config.yaml
n_layer: 9
d_model: 192
n_head: 6
n_kv_head: 2
head_dim: 64
d_mlp: 512
vocab_size: 1024
activation: "swiglu"
norm: "rmsnorm"
norm_place: "pre"
norm_eps: 1e-05
positions: "rope"
rope_base: 2870.0
rope_fraction: 1.0
qk_norm: true
attn_scale: 0.125
bias: "none"
tie_embeddings: false
parallel_block: false
init: "uniform"
init_std_qkv: 0.0545
init_std_o: 0.0
init_std_up: 0.0545
init_std_down: 0.0
optimizer: "muon"
lr: 0.00838
lr_mult_qkv: 0.4
lr_mult_o: 1.41
lr_mult_up: 0.834
beta1: 0.95
lr_head: 0.00546
warmup_steps: 0
schedule: "wsd"
decay_fraction: 0.802
decay_shape: "linear"
final_lr_fraction: 0.0
batch_tokens: 16384
seq_len: 1024
doc_mask: true
z_loss: 0.0001
train_tokens: 178800000
steps: 10914
dataset: "wikipedia_en"
MLP neurons of a small language model. Each row is named by its layer, matrix (gate and up: input weights) and neuron, and shows model dimensions 0-191. Each number is 500 + 40 x the weight over its row's rms, rounded and kept within 0 to 999. Numbers have three digits each. A neuron's up and down rows have the sign that makes its largest values positive.
After each neuron's rows, "fires on" lists the tokens most often at its 100 highest values on Wikipedia text that the model never trained on.

L3.gate2:468413484474493492489539558552500479510514494547540531519461475534545450540470468521480560458499509581490542530536491599480553533462499468468429548468457509500483503422512489540448534522515522501446485539518548481451467574480575514533493493481512430477464535514463615543472500494513462523533488577572514491449502481515500521488526476460569536552503466461497515606520478416535448537468486445482556499518415486473508467518574408485510538479543485430482493461488466457479426555507475492415474442509531463474571518489448515530493473546511447465519521480480497444482532550593509558
L3.up2:430473512502447509515421509569440468539435464508526478578451489533522505552473476544510485504494499570511497558510586520549559508484500538409469522452554559535471572452504498479536426527486556495504484546482529481526424455475456489498446536515593463472445473482433518467514540561426506497509440559447499512493530520490513528492504516496549535490460512502537510590511491436509500595544473486492556482523501539484527453500568496524550467468442489498514486462454503427518460503566409506501486515476449477451417453484482461487511534444441550510587521429504492448519480573517452514
fires on: "e", " rele", " bec", " are", "ile"

L4.gate440:437493566486523529506554530465461550483502485532533498494503551481512511485537533514493513489467472527482425425461503523522522550441445506558398522493478478508507517506417481519519507415452504416508477489432528498543485539495500467420533549449497511552556595449537457513493508498504439519459498420527510500515523549542568473454464549529518571532515519510470492398551488537445544452538500514463562547590514530491528522514601412506485477516558482448532487458508485437491523477493531505458550561518489378525510442452513491451500447469503567480535461490454499508561484553479507476
L4.up440:391475493518538520510577551436452584445437514491506446520497600453472493484499535561563562467538441525457449480501544530551403496435474566503456526549524507550528523448519493473518532493574484503550504534441473451509512536487565521503515558496539450566545560476553535497493480483482448544527492503502463505478443530554491470516519533556549453563529508434475537445486498552494454461449522525451487487585523455470499520546552431566482527490516572453489569444458543485507456465489484518515550483480492558520489520532498474427476464529484522418482473537504493479471472499451490434
fires on: "en", "as", " gen", "ased", "ed", "op"

L4.gate272:509552475490562552486527526518553579442471513545478506473479502557565542596496520491499545511479497469523495559511503501435544454500458493549509461491516478514507520494545577530415484517483476466437528596484444524486468556526502460423504437539522483493462547409511552447515576500528497483546548453522512467553475552469480537459504514501494529447497430441449473425491491599457486509560559543548528423479484540496517494525512497533519474490499564521498538517545525503464474547431545586509439488582536430572520484457474475536478470455546548489500461458468497491549483569524516573
L4.up272:493535550483545543486547507547543472467427492499472505431506498580542480500423466388445473502518487543449448486499499466538515532498466497510544482439476516551453567459560490507532557505513483435518485513498492496436570514519485571498519458501463455514565481537548530533486525491457457527520398386485476475494435496500537513428457590482513557423505472499511429559483478508497461519494495461461499528463503569517599502465599456483443487491493523471508521518476561460502512481475520537488460451503517510540474445536538486473540536464512441487488482413550501436447515457401495531
fires on: "et", "ad", "g", "ass", "at"

L4.gate263:495535563499503593472553531495508538562492512543602478451509514557526547537457467462467488489442479460462460445466540525576587479497512527465431465458508520514567528560445476484522479556477506473563467505454509493510533503433518479384511557479436549477471554480521506545489492546422501497568571490515481530505485553620419511498444461520556434534465522470503457441505454478598534472566494499497551540451537479481443478461424480443518501493482475547487509458526506496507542444505469462514470489495475495517464541434471524521491528483469540541497541579456501488472553478510521490
L4.up263:513511522470487536565566471492508569460499513510469390509409477552487517517542533487489545490513453547471460481453496481537525474476534461497539470490481466482531531496487570565499518550479495538555498485470502509393489535431468478390529526563540499536514546503454523484502526556415507480549502585523395553561471469549442502542528516542520443483483428505504515477504445459479468541516512456477526496485508523513474492477500579537543483553471472531505543495529487501570636514452481421480481478473462427511517471478479557503519517499526473492458484502427521552420508560493491404
fires on: "p", "ew", "°", "v", "en"

L3.gate185:536449474510490570508530407458447457478555483433574527493572523461525445494494419502443521532430486514475489480549503529498525541441572588492488545504468521567488475455497503594514497490525517438494467426475503580492496449504418552473470484499523448496494507511534547451495516484480482495558525441488512539554524517423541460458481517515541477562491503512540533528456619538486519527452555479494509464414575464472491487441493464513493515457455516542457491486489526472504533531499487506489566523499519515542482383535549495514403486489538496510480589486505540568474548516551463458
L3.up185:474509504468544541431517475443463471544464468484533511579547527547558503551450526566482547527476506473434492497559625496468533524486538545507557546490524492579521461479472489515436445547569548508453519451488487473499490439472448416460422484542446454495560535461474484508473521512462466525559449439565504452484433526480491460455457461486536456478527525462489472500519563452572532575539547488394508510532517472510586532465497476547478524434481517511530479554582512478537493500486524514549521465457544468593480518433504507484527506503534435500485507479455557518506478440497519475
fires on: "og", "ig", "et", "ib", "h", "ed"

L3.gate363:490537525512462553498553488501515495533583516449505455472492478512507516465552555515536506494480479476537447516532538489426459527496599538447483543444481546496478531529524502401509496476484492482520493502434482459488598520463450522480472523475494552478457603497435470507451520446472526444444512470492472555543377517531500487540494547557538429552517541504503496553479483469542430456551634473499499494469454492467465527539582450465521510490506501479445504532478462501523422483459477528543472462585553444482465489550549610466481537524528550491477498499526461424502520525501486480
L3.up363:468526514483498521493474499545567436451449503513570547482555597555486475479503523497527517482470486507539548462641472537483565476493545524517407463481469488501488515541487424450456469496447423468525478539496491493519527504451475486575483425535504538480514501496558573499491424461471430531526515489532477491480571477452504484484518631486439586473509546489489480547459552484466448542531513449484478556568537541491577522523493468526493457513473466494525480562471470507469532454455559525444521494447512498529571495473480495471491445494497486498606466505516450518485459424482513555
fires on: "en", " gen", " Gen", "q", " spec"

L3.gate276:564446388493500538562513489478495485469480466492511473467375537479444505528458444478472546500526502495443551547523478476525527515498513501481503479551585491425492490541492510507495501447579510439535531548520473440534547543574478470505388539463473535450545464493474444503436481495477491455429493496430492456433470519490465459501474424512528518513448547460532555528552576445473472394484503463517461471450416514522454481533511542476546488481505505499476409511509483494409472489511538504512507526550519506513503536448533498550471535524536441527542529456514493534519517583527444441
L3.up276:504494489438479468545496522546516455469491501433541476513428411478526424501497403454472532452458541504512480501468492501438599498523550518424490532524529498489541509530468470479518518543500598493526568456506561392493462490513538445532450538459509517470524461489519509511540554470542476498457519516503485537494495520493427566529535407532508473515445561500532442527498563426487425495512469452536457515452451529509471516580471545494488576527510618549521473469508482509422503531502565525577546541469531481449521486529509480518485544464498551445442459483497538550526485496519454557
fires on: " V", "em", "V", "pr"

L4.gate180:534481469484480501432529445472499515440472434464426550522498516477500485473504525494505531439541523538483512483489523555496486487461539473492502516469495386502492521426526491523503518535477527448456478429466471567458468483583492511524518520587553396533458484528403521402416470482430548538478482516511468463470483494443570507543512526520560504503511467480499517469554467522566523531458510475491471501527478546558515556564541513481474469525466526536445529445533503429566494450508533512541566533475473517546464381524552576437490517550552479475580524525538517554519489527478559504
L4.up180:509474505510531572548495463513496542521498503438480503483491469437518462548479468537508434438491517620444510488437534517435525495484508506506494490473523461392524485509554466516504467491511409488475517478539435505455492446447571491486508424528501539483496508526494505482539535498526584519556463509529521533524544497522564467499586477445491514485498533546462537546416556526501520514465535529537442434554462465469548495487561514479382475508524561568505467463535523455576556471501465446507534483464490483595574381526503561513442504519484513505566516543462548527516509477504527466
fires on: "t", "ed", "et", "ft"

L3.gate328:532508520460497463503439461536457483527480482558531578508435524490467457482484459476422497523486519550489466553502548551516536513537501492466474506473508437507466524482527463554438522478531399589438505481445483422487624525473493523425502499508520440551528428532491407402505502525519465507467476473418495479497527492508497493440492486438530496514532525512530549479499531513491532445498564448465477476429510501479562445450412510507455438473487554508457552450484548471525503421449554477521476529546440560558480469531456441527471461520472513457517462503537441568530470436497517518
L3.up328:562540547499543516512522489508473519501600452510506542484518507498528495482531465518437531533548474543459496519461516515487505474579506495459393484458532459501541520502543456604481462478534440528486516508472523454449620496487523495449499457482516448486554417534517472418498460512516474588478488477450514503496490462478424484444492471464554522477513474515475474490449579533447562529539579515470477451530510409468575540462478504499474468544488542499478601552503451508580539481439477503488425460532464564488556494506509523539453453510468470485462446527586541559520498472531535519
fires on: "rit", "t", "iv", "av", "raph", "it"

L4.gate132:429507493488489438490471472457473432510475446520470491578501453563434503478493488498514495526431512384474567499413492502495562515492446548509540512406545466477526506527530508507455535527515480528450438481466584493488550509569490464502534476507498579484484574527487579579487456481471537614534505592455575487492537507430467556509498498515500520530488556491412477421576529492501494521508517532487444511465528480511504463463529482556617477504471551508565483484459502472492513538511516478522508556469498498487481502473472549425551503509558564475483430474504455484513504484492535545
L4.up132:455531519549553515451461507491582481572489520516482535496568424538509510580488551497462465497431509435504478436478503524522430504446434527529506473455447472522553552520479555458505397537564513548463517438483547490430454560510542445497432531525497476436587509436554501481522515481451498477481513502457503486534503536552439494532499532505507524482515525498482488552416573488488469462524453485539498497551489480453556443480551496480505528514476517497528559485503516461514448535561500508498471452605489503500541478489541488494531478469540520410454431545480562510456384504446553455
fires on: "1", "et", "est", "le", "h", " ele"

L4.gate240:461502500456508397515455472428520471550538480521500475463477529475468540551525541462463472538543525498498565514465498503496560466534467495448528564466481551523541457581499490509493492577540559447472491460477404509442492474410476482470498459460507459575484562433443500463522453471510477500529474482515485422447527510524399484485535461417503494454551513483461492484438562519566501490457549498500478525493511430414487506448495493536435519455453503539552479509473437556501500539411524535475482478544526567543585459470531518482494476541542421526477543506505474503552463499532482412
L4.up240:446492568499492497502498497454445474502527491496448456474504525517533464521552445477491488479514466492535460474497475496488610483465477506423540488550504491469536477487554451500511425525578521515494511505573461482480562487563549490433509488440474461587533511529470480516483362466519502530495468425527514512565475503461450452492524505430542523449565629503478491437484521494532479508472455447536477454543485512501521503470523476582418435497474529516486459480465515484499502481528475501555424478505598623532519498494507510537466386435539500489526509484458528473524520458531462470
fires on: "av", "on", "ier", "at", "ian"

L3.gate116:450519472487491452484493559530456513496483478466510480550534528524575468441554516560542536523531510504475452486559500537509523428441499518551502489499489474530549478490557474434446472507458469456483426434440509519507542532462506453560447577527536466525554499490483579487536496535525520535530463447516507497443441490459495519539550504505500415507537537549492495496497542546478521459500517471516532438566528454513530458562561545548552514397415471523413500450533500421469550510511549559538450543468543521512498481501566441463452454487548488463513463547531489501468364569478520490
L3.up116:448499465489552470484468506525464494499533474482428494522524492529544476499499517551481514569571439448458472475543509544477498457439521525540542467483556459490560479550565507530472499542407504490536519439463526503498542617447476447525478569386551463490532432486509530508498491509553573513526473492513532495481412499464444523538585492580478451511480526544504486486503493574477556468511544479460564529564582501506487491503513512518587502467407528470485532492531474417442566471503501558512518507461550520493518505586480493492441425493527506442490492522517487475516405543475464505
fires on: " —", "st", "ed", "gan", "d"

L3.gate453:477472495501455495477560501523448459457469498434486452484435520500491547556506495471508578490499482507597507541505419513557486515468528459449478523525510534558495487478522516504514557451440538523561473493518481507574582458569488483555443452470562397448489501466460506472546542499439542492500465448507483493505499477491557470443479521496537509544525468499600470562531535564501530510393533496508573455524506463454468481505541443444583501465584540491492390522499460437481419505496547487550490521558497496508530475461496472572513543469478460527581456527466465473528507474525463477
L3.up453:516425518462446481426468473524564490476542521490503496512474476477531536527501558530588541431556519489524460531567488556529518487483498535557547453433480466547524533434468443459513524531507507536488465478458462548514484458554437566562396527532466441509467490445490518510484544414488471433514527503476495498410526490561476441459457568562536491602582522500538522511487516450516573524480495510476479499554468531466519516481462505528458527473512449506498505517490444494542547447523570473533481517545494520504455467510562538445540521576493467509508515487582443453521625485505525480
fires on: " sup", "ill", "ust", "up", "ord"

L4.gate476:564565476468600554433515476469531523481512528541506520502477500506488503589500510401528562559498495470438475558517487516436531515536422483507526533461513531458517509539526514497441512488536525527548578474482510460534355509525482531471507523517510419510502533531497539444506472543533482501524508464565458518478512485486506526464484520508439495528478498509420529532468501500501529482484568575437467507494525489510530497429527538532430529507447407466495463473482476495594459529505504542433506426447512518594492507505494479574531476495529548472468459567486552481467537550380536463
L4.up476:500558455466421489494466514507468496556501582453497482445462503460552524582507498424598451457479504484457483500472504491452570528529508445474557482396535434472565519431485486514515511493482479461470460487479500551504487454492563505516466534516597461514447465512460439473464546576494475483460506474412523538527521537449479475473488522514558477499484523475567425479487486517447502526499525487521521530506487426484485472409502472509486460497479517516448530517472549506586519520583513446460565521496480534545476418548465461546570517505525545540530528528551486529495521470407482396
fires on: "in", "ad", "g", "ak", "ir"

L4.gate17:499531351486495532477462568512489485556540531524503475569535537444471486516497516549512520498486560460462469543510588488504530535510460436483404518433422495521518408494493534549487427534512470436522489413527542476567540486509448503495483446489546494535436528516489513441539565531553495499508488567520540492445524558537489503465450454537505522501424467547424486474555536560533483416509535600467479474457467471473491519554452515524516494456508478532512501520526431470523469479528488522490454571511559550468491517557415479484427515539526510525527549511519485452537525484477485477
L4.up17:557427496497480497396482595527452449518533485563515434521516517477472480482514520480512514464541436497480473482466578572517538587522505477552422490522454423467588540545498513473539493471496519470494474471456543481491509527511449502447437465542485497610567443477535527428545526471471460449470554545486522502511487526471508440464521504512530565480478484449481544462525503507500444506492552487536507434541433507482523509507450424504518563517503483477440544472583462459476532466545527484478411516552442456492477501584484517567466528445524526555558502482475503486453504516557424507
fires on: "w", "t", "ir", "re", "ou"

L3.gate509:541478532507524516506492524520523524464528504430472549525534448532549501450483541448501472492449474521484487572566475536415527492400440534484494549530524459580495500490511505440524487456523553533519561550555488498444538517557530551488477504518497456515463520494443562529511472407477451501502501509549529517500472460481472479438469563511437444485479540589554550518475548470598519486526485497526588476431399460478604454490590481474459566506506474526489515486504455525505473494499530446454445529507458518469502513437563601529443534522507517467471481543462524449481534484552462530
L3.up509:506471498471566550463552463505539509490585499493448543397512475542560487449510492459502508443575411537506510489496450468431583545585498550448531525455479451511526499508506469472487550522538575477496532513544510478484454455532521512571425478472501449546511549485562474545525506457538499501550513493447467495477525443534468534473432525458501480477493527475532478549524577526563394505460450564510511476532435448456518404549473569449476516475541510526505508448465440454593513499501502462477457532542529502539526540591514504545530534502475528473526514523453548521533515467553527520
fires on: " ind", "ep", " rel", " Part", "el", "oc"

L3.gate238:530498491504505524482504430527548503487503477611537510564497450485517563489499464562516537544497499484487452515591512515466508490469456533497485474494554541419450587497484585500510523519437519444499536385535510518552462457469513465523510451422554522457453552554520515501455482524493555488431506490472538457507468527494486557482482508529518495467491536426538528511524545521507498448500524433521546428460470500512523508481467466486470551516463504459458525516469495458454478497540618514548465537541555526612474525508467503421489515511478517430493468497419392530508398476446490476
L3.up238:483460486488591510519489500509447485522501439526478503542484409490523479416499439472497460539516516499432454541499520502425541498487436473522542460449555510568413564477493463495522456510474461518516549446546526524478459520517510462490452437455511453529502548534492463454514467566467511504514565504444476476544474558560460517467551502531502513428486528541529398497497526488440539488476584511487474505429479490431480446459533511528388496474478523424532476513461500530537532515539514496472484500572483505556539555421470494336501539484521519523546488544467515530511509512437520469
fires on: "00", "ow", "av"

L3.gate203:490510482464533541548456555492519511514498458509491507584542509543506514496498458562485539467522439500522545504508543509446517450482411520515479437508554445550503569527568564468457530450483409491516581450477491468459474497545560507533451502524463540524468501480464509522501408510518502463526504521511474496566501525509426522512466515512458501590466510538420518457521518517460435434541505524518435477503533421494535518476548524407529517447524497426478511568573434377524573457497560538578540542485532546454498557513434444531481503528480466459501508493526456493541526499531546523
L3.up203:509454565458460499526506507512496500476470472417508451390511501499459492471628417468536579482505499453466462493507451506523465562418419430515481540491542478569472497416508475551504521421502447527518498462434513520416424537514428436505540532516464481534533562503530517508473451465491488516529558496534527469568453475540483481569498462510524462494533502488515498490539513542482546515567406433518527484513530471455507452494496509441548499502580493473495495534524515510556430473501457512496475465457485466577481469524514530507520444464533519511560492466524451428439555495472440507
fires on: " pl", " Pl"

L3.gate214:519461536480476504591499513536492468533492532488524536414556476522516515468564555535509464512504486471491412494439459486503548547465493504516512469553489468549447515452411516502556529522536535559482547504497449508480518543515492487496600552482539476533486470490548527560513549527503491506512555420563482566607516457446425496465512547422475555474515514471564524501495527492507485489533448479482485519481485521439567479554473585480486475523559494448495596613505496435482482498506534470485498538537414427479503538474486462518437477595502467505541470441449532564501482487497522559
L3.up214:470509575573516562522490451472523488463468525483456498441491490477492458477470574621431509459544422452553550501535458534490514500459495453499522552456443469460485507500521494534503447541487531473454508543492444504469443515538531514457555514600562467553508472544460560505487500472574475514506525450494506590489571492436472551522519508515450571538575385503499557518476468522553499503537411439486516514522481483478483488421461527411504505510570531477487427533522464509491564531489512472474430457479459474482495545525463502465439546493469439478532475460477471482528508470530552500
fires on: " rel", " att", "resent", " New", "ign", "el"

L3.gate388:511480493458440475533480490480481541480482473542552462537487492525457476526552486514498432486443462530511415510509548463472476462533509463480483516560465556520495522472517543434498474538501432478499479504443539613431487510521439507491505526598459535505381530540509457515475513609518497470465499558471502470510499464456501551562448535464536548546465521458512482507502461503483553559503523470513501489504551565454514496466547513524537542462536449517480526531473528485536451414518574475502456486449579492458491440427555527496498470592538528484538457473555506501534397464542412568
L3.up388:497580475467539529525462500505507529483516542505482481452462485485458460577495519489505488509538468524471417551493443526503475490535535543498408525548512467498543420489544526478562565501500494517506458501476516539484523474464465504504453501597462445470464473537484514461493501544491433474495434482537555502422450451506468545542539443470547438487479523473481550484440578547575458551484490431510565461474489590444466499462520579493499518464464549540511516451458488480589523404551474470475485496535482505478490425457536537511582546595559473528565527456454519501504494569472492556
fires on: "ot", "t", "et", "p"

L3.gate114:481455457539455508537475467566529483528506518539572494575475538450511443465450434487478445467467515491524491535536544517504546499511534533446485487524412466505429543516513524507592464491506520483548455535564565502475524536574519512506466415538552471519426537500600446523550502517497504473462540483499519475462537529541542538575493522557465509488541462499517428431485466528513429514527527508500522456453508540465485474512500544498485547471515540456512448476477475602491541457548544504479421580526437569526456556539508574463424446585502492488511542495433482516506554500434518492
L3.up114:518519489497511491547497568454543543494493497499489508560478458494468474538502463543502490574511516467557451444544502505506495447494482446535530526506532531487482516480520580486481484470495509415501466510555485504472520544492438479434489443532535409499453588512514379625556439580529483497456529507428553517506472475589480538570534482453457555460448396414492510492495453465511523509542520520436480486537526549568509462429449540565489561541491497437515506509551490528495547520497543480528488541497455455510543546531512505486488425530500496498524542555410496447502533472480517504
fires on: "ow", "^", "ay", "aw", "00", "ition"

L3.gate451:505502465452451575519576443450481551468547494535486459534577513509524434489477498541433556446536441500507541542470525458559489534510470425472436577463522557569438451453518554478552530491570522497502514478507539530517442592529511492590513486429462556502474527560480466556518470402440550541479581441487496465494521495501487481460430544547477559493489455504487421537505517502465532517482535536530475538512477511513484495450506555434512456493545569512512536562513526523496480471469490542469394493517494442425514549516503540551533470532502515520500461464487480569473487504471492550
L3.up451:470507485515482566532467478507540487565509544499551446413537545490528436481558550517503504473549514513484485513460479472532504476490439497576461542461542501500507480478467465526529508476562466487470560457518487547516469548459504531574552463426484461461515544526524482546500479435485485506484533485517469491482461414459507454534425516611566581451451528525499461484538497455467560589477472517495491463491448439509525557497498539544480492437493584489463521575512523533439431523446529571540510568507452500524475472463477527595509443487458452456397510518539555525518422515478528480
fires on: " des", "us", "ork", "==", "ier"

L4.gate134:500555504517446460508470460518498490511470490566500409430594503533510563444484493480523470490504516487440470478484461534454590555501443558487448494509480449515545456512540503520512524489513501442536493511527491554490518419489508514580495440464501545609446494495471499479418438516460500430510476460569505533483490476467460485470483491501485535442537496548503474481493497523531468484503459534482497421488537444604542508501552569524546586558484418510552493479530508519471488499436589464392500432539537516508540548580472549495461515421514466503468512501550516456537475496519513436
L4.up134:535500511560518505448563468492494477450528511533460509484465524574455409484516506512496421506536584559504481508524459473575506509492536497503506484576417539500438499504501478489571493516518428533508540466472414488487573575505595471436569418469485499527596499442455478545467538518507511507532499573471508483494546477504474530526472463577502446499414469463544470536526480552551488486503518598447499480549468501450425449519494540524527473477448552486498497439535542450445460485521524515525559459470513465490454526461474476540527483531530484534503456527521539494507507511505391424
fires on: "y", "at", "en", "p"

L4.gate45:403418489523527488471537457530447510485509462565461561493545536504524515511504509496440507512496556494573530541528485394502530545484483513371465537531575506502541496482503448485480544439455584448440541575518476510501471505523472518436568545548540481485503513452448461453440517523464491516492510539523470467563503423527485507503542549533533509575472532471496484474474498417499475505499489497512536467505494502480515522472494582426513509506511529479474527545434460548520589459561493438577492464508489528538517450488550480418536575467564459470526461498503425480559509452445509479
L4.up45:470475505436462552446493510487495429440525483439540462549458514529491504537500480454508507506499458537440523508497460492459480486470503490423555451546458520518572447433458470466461513506453479489480470518536527509475494483549463543426486486486536491437463600478457478551483522500496492542525551551566486493540533542498451531489636441507561473514571491425495519509476488520478562446454423395438485486415449447412526577493493491545511523557479530459556513553424571482549500483495502502510482489556530543560477514486534502478532488515430464459482482478474431470487543511522549504
fires on: " sup", "g", " G", "up", "G"

L3.gate338:525499531569495517510501496537536455473543502529496467454482616524522446533534502525521545488577424466496463529545487553455494486535534469476530500549491456474537531511494492517533563495500553496459473504524472417495494542521497536546522545494471444503588495507444498515474487556534439545438588483528462478437406487460553445476480483472515552531512596577537517439469519487461515448487583444475590513549490466471471520486565496506454541551527569429452501515434422500483446547489495518453521469547555502529509492486505454422450461501555471545530487499406474500505510444487470454
L3.up338:435527523497519485535523523453519542519558458496492453454531529557493551558547497504483573560531604489523514546496498561463474502476517548484480438521499471419502393515505564494439571527499509500510529510480496464472493569496501486480483537501497500527609486439480431512560481528486514477445554444533458519491460595444502491490442482504512502463488538473424538490431597497527548562473582485438520500545436469545516523492519505496499549528504531433510500509587440528500450549447489483473416589525458466506567544541505468492493499463520491516468478502487542494512516433508528406
fires on: "op", " spec", " En", "19", " (19", " gen"

L4.gate357:490544460534449461451530467544543562536530483526473405457504514579511502567512493442504451455482525483515479470480486549556462521449514522528563500537509443448483471413489555490507464442488479480516463435497505506484450524550483574473490531475446541467441545486569479556491573470487521525542458420458554488509501528545490559468429526507452461446541455497536484500470478432547494535514539510522477428511482581562559385465490518483456522456542508515457481502449442418523480522455558443528478566491534457534541488515485536539518479520617468511508589526507489529485475470500484510
L4.up357:481485448571457555432445571590531567576500479520525482440501514552503512532498507520531460523461484424517500543478504478505412487447550519520525447514478503467517569490524537628532454563494496500526463500497494524471483560539539530490533548470502453503493414517499479473497537454489462537497500477479466519550488433499514590528530572548526420485539470509487510431410532469474527465519487520526489429585493509484491580499512502575524507453452464513481528496503490460547491541593457529496481457466490492515514471529500513524461550449579427428521538526528419499422484465524499532
fires on: "est", "ch", "re", " \"", "et", "'"

L4.gate177:425470400422455511522541479549468490467521492450470537508454444485523528534492467468505494526487453529547458450516468526486483494542508497466480537453496431541568430465488488488511496557501451527497545579499520536496470469432446528511498504484463438489569480533462454514560462541453525524495520493437536453516484482489448456473411549512485565517506497538502524528532525389542495460600524429505556458463565513536469487600449432462551496502491535422469440474523488495497383441516509480480514484584407489508501511469532529524489446546516523520559499541499446490491518450493469501
L4.up177:476518481501518505481503475457530522464473513573543441552508519553534505488459484486436491471580500615513550492467475480456510473513421520491503510543545469519562451542496538476446542542560516524556514547467544505474476470466529517422574464508487513437517450467544471535483478557438458479460470407461517479505447554511477491458483460524495513469418485495456525509557494494472465525520513491420467535470549582539492540446546573478517524489463518453480499525472457465558428570402470519554481502481523457520481465468458507570426528638455515479473511579506525515527544471527512465
fires on: " reg", "g", " sec", " Feb", "p", "v"

L3.gate456:571559473535509520461462482472526505493509438574516529483498516522488468550510468522432476527420519495544529485496488433555512487546511454480445482476445574581515540480452452466524477493575427576498527487450420572474495531508495455463538469557503504501364475526512506540481481478534415459515532481504503433559536559509599537471514510472494557486452559477571487480463473517432497540496509520527528524441493531544507563443495477469535468470513518481524521522505500511562480495456439432431536482507499485521506492584477446504493499550552438446453456500485475533554561429569469506
L3.up456:515467537437484561486494440502481523571556549512610490571461496553535469457483473466532499557500487486430534507434471460531545535579521597518429524466485492583456501524522488538520447428446536499471542453529477542497530498509500510545531455506537525460522464495500528480459570509552512553481428533531524475442508481518500431444580500521494427583565512444527456501557473508523478497459431407501493480531444526481526514446587481495559506537474522524462559463458431478491547550509506456488472553527529519524489440498564551534533542489548423494532506472470506506512537470487512549
fires on: "t", "ack", "it", "at", " sc", "ut"

L3.gate293:505532494440484574464475513485433515427561517378474577493516507436450489521465485459507565447503447513482538498510429532520518409451519483532401478549471433471445469454539569461513499424534498427540497477531489509514563489472518577539476540520508533514548508505445458469524540503456481499561439491563472510557474551509528460473490526491480564500454479546501523497492518465487580531480559443509566505464564482527508561542561522396436511444516480480507442540488476488538511533524482512484512496508523492471512497546580530562494411499532513468565481461556470548523527470478496483
L3.up293:463463527461442474482447553493501538502544509485443517530567560435496515506499547451565519481530481478525477487451508514466499492470591536446468518487452484483554522492439527477527573484513572437515526525523445518535463450565511615545429497522507447502465480535527636459506590518525524465506498501549560544512457532556460487494465496494485490513500490517481535535456517515559578537475511528451535470506520458508551494476522490426502511490499545478478542548410509527510494488569465437432479541560509483548524409523557517518454501395471527468480537532572495469433567487527517515
fires on: "up", " sup"

L3.gate197:570432536512480458564500461567512551524501480489463541436508460478571468523453447456479442517472543507527481528523562569512495491468514474520536537494525495429483479552467529523511461486532502527542563490540486513457540558485433569477477472552473549525546574544447445555473472502488451483483514499505495541495533514441533511513493483520484553491504501500539476486475483454483536483547491534485585510550463372468456478464515502509507507511468497553451493459494374500464526507472585402458454501439511505528465508513448486431366551504459486517455449498478513526526579504519398473
L3.up197:546541512470451440580490561526483508460497486440524518406507466495453506536433520518496502542468478470452446526519498586446440475495542551543522515502549417492482457547489495477546551544475531521538518532498491552518514461452542448462478533492563431510475594460522495479433589463524464551458496540510497506526520489485471555568555480472450577495497539464508505508518492462499504509512475491528525401491475415511471567447507404486457519512483563548533519483558489473445532453568497470430499544465425485527454471566555538496480430479424434542450531528509492490476534524548498492
fires on: " st"

L4.gate341:464488546421443546467453536511477486495604493523444461510501499518479512425502501495485457456549519460468432504484488502475506453448507478512437519525405550526465586522483547452506439470459513496534542570501485560509488492485488523456520497517513421536495467541539436497516523477434532559491491474542471473499504532495461473529569503499544484501543531430544554532477504574531446446557544512474541485469518522529577496571452509421488538518483434590409494549515514491556417452432542486480527472531535478527465483447510438516512436496554581492458529513506573532494461430468449492
L4.up341:546570521530474462509493512475481509476454498503421477573520492493478542509533425534502499482528534476468493478487475529502476420466499547525474445494507543530498498524564537401487426491539432524495561609468437532516445550509473438443473526427462579472506511469535508564575503502538523620408521489524531494512488550564492486534519468504536542464426558479484534463493531530503451509528529428459507473477489543455549525489529512485498459476479518492487513525485509501440390462513545475504479507449475471471524448543494433539513494468507453513520460576415561497541430457547460563
fires on: "p", "ial", "ing", "t", "al"

L3.gate223:453478410492493507507411509484485495525446463548499491487517482491538489501476439507443600487506511518464514517515469482589513498542492468458541419566590473543445527461488505536512462530475485506451501480526521557523475556483528508528444496397452490507485462510464465439442436503521509542544390548505544547475506477525475566509498526583459522469448522475495502471534449443475496526520604512445461532489515547528510471513434481564509480461475474530469466496534494471544489529530542447524499495542492504510529521552540540450438567510486522408492456474426521480477470457468486354
L3.up223:558493459491476500461522512482544479500466412507497431532453499499478549467535496452472490446499473500462487526512482530453404513432536456477536508459522492446451474507488561538527543476422403516470536481562500488440582463393555513496500497514514523465467496479396459532454445478534486509465507567545481528434474531468515529480510464485449468489439495503512477497482466494507521508471531481449523506489513468547490428581478504536517486519508522467471494471546487473540578536507529477478481538400569539498619545568494533469439561514487551469564444555490490501546469503453473380
fires on: " comm", "st", "ed", "ade", "ied"